{"vocab_size": 6370, "norm_eps": 1e-06, "rope_base": 5350.0, "rope_fraction": 1.0, "attn_scale": 0.125, "init_std_up": 0.0365, "init_std_down": 0.0, "optimizer": "muon", "final_lr_fraction": 0.0, "batch_tokens": 32768, "doc_mask": true, "steps": 5021}
MLP neurons of a small language model. Each row is named by its layer, matrix (gate and up: input weights; down: output weights) and neuron, and shows model dimensions 0-127. Each number is 128 + 24 x the weight over its row's rms, rounded and kept within 0 to 255. Numbers have three digits each. A neuron's up and down rows have the sign that makes its largest values positive.
Before each neuron's rows, "fires in" lists the words (lower case) most often at its 100 highest values on Wikipedia text that the model never trained on; "fires before" lists the tokens most often just after its 100 highest values on Wikipedia text that the model never trained on.

fires in: "is", "an", "was", "part", "a", "also"
fires before: " a", " an", " of"
L4.gate269:132122130129145109126159104132094140104138101132137167134140119136126142105123166134182153147133119142131108057106106132154113117095114132129135146135141134138126151127084122171131088107149142118097099163126105130127165152123143117122104129145070093142143117148114086128129089148074104141137137130147157111149122129139113120143121091114118117100173147129083103137150138096116162167122
L4.up269:140107124133113127108130162149154134125108143157125129164099139077112118150090101115074132178173095149167071144107128103101135085129132117119146141089139157159142123087113131132122148104152117120162121147158130094110127105125111074125144091164167095127113119133116133117129114153118144126173164142158152113146086110136157088084127106111140152077134111138149098115124145132130139198127
L4.down269:090129131131102146100117134197139104125148093100153137124150118146139135112172186131149109137165161128132102105130084136110133124100119140115112100094143112121110128120130075148147133156089104110065118145118115132157139108133123116113094133074149095097115115141087134142123124192141156120102201138129077129114117132107159170134153168130150162127094133112141159147153097125108138112110

fires in: "new", "newfoundland", "newton", "such"
fires before: " York", "f", " Mexico", "ton", " South", " as"
L5.gate53:152114170137117131195139080123146154137148141117099118149100109110143087125129132104150132150150111116144132138082112125104120123126155141106118115125114136123129147144159125116153143113118138122122108151170098126148133123124145107137155174160112138149145139148153112119140144094145128119128115163161144171143140117142149157087134149084107146123067165129142142150106179136161131108138
L5.up53:134122177139085128147115149117121150114042140144117112125129099090115098122112135126128125147128098118132123092162155080136172148108112136116128158100139110079141150109107142119113154123150118136090131097138129113134151099121102151208097116110144175104126137122108152135147131145172114177103117131131082114150166115101116129115121112106191076139125115105167137125087103157123125169121
L5.down53:144127122136116124124162128133126149113145124135076095142145141125091150119173104095128131130136121155130146084123165109147156134111129138124118136110112115153120103130151148144142093168161157162104139089134101117134127127138101143111145146090109151153130128102142157118143165104155116153064139136117159117132109122109135109120109136158133139169113144117193117082138096124169137115138

fires in: "united", "soccer"
fires before: " States", " League", " Kingdom", " Nations"
L12.gate453:150139169110148109167089117140144146131087096116156130119145131102119109134180144118158102117129090162128157125164113149146146137175196138144116104166174130132077107099169122146157103151113162107100132116146160119109126112111163083116100101095137125107187139113112104102108114106113149124096126146112147120168139139137164091162139136085100133092134106152157130125122141121122100102132
L12.up453:131126099109179122125112146134113132095165130179132058102137116148126119118123115181069167101138165162158150147105099149110105105147079137124158136147121125117149122123122139099140163090132151142147146114095123081148111094116141093137133118121113165140179153131146156145129147162133099124114156102133136142131153131146074134149174128122096081118128139106123110076101111114127097107168
L12.down453:163139141145164114138130111151110141138074100097126147129116110133131149139158112109152129166102109116118157118160140156118172131121127133133137100125139101166122142102112114147142099198119141120122093149164129121127145125147175103131109124150149146163130091112166120131148088075113110157093110182135107166158162099140171118097113121128138177106136100086139151124107115151101127137147

fires in: "as", "is"
fires before: " a", " well", " an", " the"
L6.gate363:054102132119122145113073149156110180142107111100138171137190117142119136091103153125093139127128124128101106135144147142125131150120124119141123148107172151136116169107122129158097137115143120138093137169134135129150171138100131123134128167103100128118132149113159145142096137071135140118091101137091152117156077170116116145186108145108089151132125137130111100134126185127154103151089
L6.up363:111122108058140138142111106175118121205088101122135124114162135118145142092125129102155111084116120084093091141072125094087150125115108151129107171116163198111126118139129148109123141115103120104083164136137114140109126112120106114106164122129140137147186143170120128124095136184135127120141158109078112103143120103115174131094085120125110119121142150103106104103165140144129100107115
L6.down363:140146152173130190126145151110150108119105119163165129148125126153101130142110137121112118166165108157125116154159139175114118100132102118113131161166117152144115160101142141119143148141133139110143088157117138148117108149131126128111145146142132088162135107135148135132149130075112133130122122152111144123078094112131150120164135129173057168165111114087147139115116145122127154134127

fires in: "on", "between", "along"
fires before: " ", " the"
L17.gate290:138172116148116094076179131115140117106121133120099131159127156111100108128203114173084114129171136142148135120121137129127081095121139152117132131125078124192156107148120082138123161125130096156121146107070123139102097138097174122144116176140138122099127112143124124121114124099150152102120146084112150136064143136145133129150124132123146149132131137093155122150145158085105162139113
L17.up290:081136152151108147126150151139163144149128121129113149132114116156134129117093138167088091150119095136090115134103123115084142116084163109103111117145136196120124163094169179091154114139104101123174101109143148159098091118129082117116149147128187105124149152086126107113100127143124107132105129128152124131126150074098152153146141158098082125135135136116119106139105164157145104124139
L17.down290:146095129112168074129117150099153145082124101133182132131115156127095132148142129137107157174086102140117155155107111135153148120150109119168139135139129137132148128136141130116131134123125126125160114083105132117166103106144135084087127095086147170127143110123144137106115106126148154179148158154127116108148117146165111123151167105147087133130092133127128163124118124095120133150144

fires in: "it", "part"
fires before: " was", " is", ":", "'s", " has", " of"
L15.gate142:087079109164151104131172142112149093069124139119115121128111165118138136109125130152118102142141109154157125130099147096147094075141134128118109084119149151177128128150114151174128178124098154137167175141112126148176132114117120122107128117115119130107146140136135085153113092086141076146148137135121107121085115102106130133127131161116132106081131119150142101116105118121122159173136
L15.up142:167107144157136125193105165161144139152122116117140106115136145126093130107134140172092138135151130122153094130143156125134168136138169121113105159113158134146132152171116102164118139087085137136116100105151124134152165105135150120095087121149115123109133162096137141120135151135140143128153120148124128134166085148163147080115164143145141087135104201095188145108141078099149124157124
L15.down142:165122092167154151119132104166115150095101104121112093113100123148186158131133131111179131101154106106145126092117142107095134164123155102122128120129089154149094099129142161114123164134142160130158163107121135151084102135143101133104137101130164129155108130114096155130096124075093070090139182110142154126109112126163118161128162141127125142129155136103112135137112128140133098116126

fires in: "during", "of", "spent", "extensive"
fires before: " the", " his", "ensive", " a"
L3.gate455:116164146093137115121128146101114123120153187155136141113124123112138160154100125130103090134138079116108124118135118116086115111109149181120106094126161149123130132153115119051171128121153114108161138141137107125122090106133154121142149167104139118169096160144135169124100117086142149130160153134117122135136132129147140107100130072128199142155124131143128133126140188123112151139127
L3.up455:103171189082095150124156150120107134150143120130109126101154144139135116152043136105108133140173164125122102136164098138121134130106111166137142095110116147117135088137131158083129093128156129118113142111152173124122101148090111142112163133125136125111092145153131177124110155102128144157150145143131164094095140151101086132096135089141119158138143129130113100148142147123146170153132
L3.down455:114174121103119086132130151122127137143143158136110115134170143141130143139134121140123132095125138095154097145114155130109129112130106156155177072134141113100093119133130143110118148082114136142135155120121109136141073135116137151163144111131125120175158157183135165147102111134115116100115143182154172147115130114122130053109116091136151146118155117133127129112113160122139115145145

fires in: "from", "n", "label", "between"
fires before: " ", " the", ":"
L10.gate268:164171139090150100190118120087169112141162099134095127162173125097148133143157121114102096132133142099102141095130153134146113088184133146116113119106117078112169149137111105161128080170117127144126126145110099133163156150114112125133138160105152163119156097132113121101102132126147138145118122175086182161135099122110119120156162143104160126119170125133102132109148144124161143162108
L10.up268:126111163118102132144106133122083109166121128141119174152103145102116108110117106166123110179148144122163191163133173111148133130139158100153111130139148167158099139120178107106114117125116139169154132110134138158098103125123139109130147165133099123155136137118144140118097124168144125100101129121126113138127138137162155140125134138109129141141100100084122112165146123084087128118139
L10.down268:134088140102127138151116152125129112140128132157175114145143149098122140124113080097099119105152116143088110117104132153094154094147145152089172120126162111115164150108144132080162088116099125123118082097132119147162155172097134166125113155144155111139148086131110123089151077114164087135096127119115121162099162106109084099102115126128119123143172116156137137100142139105117200136136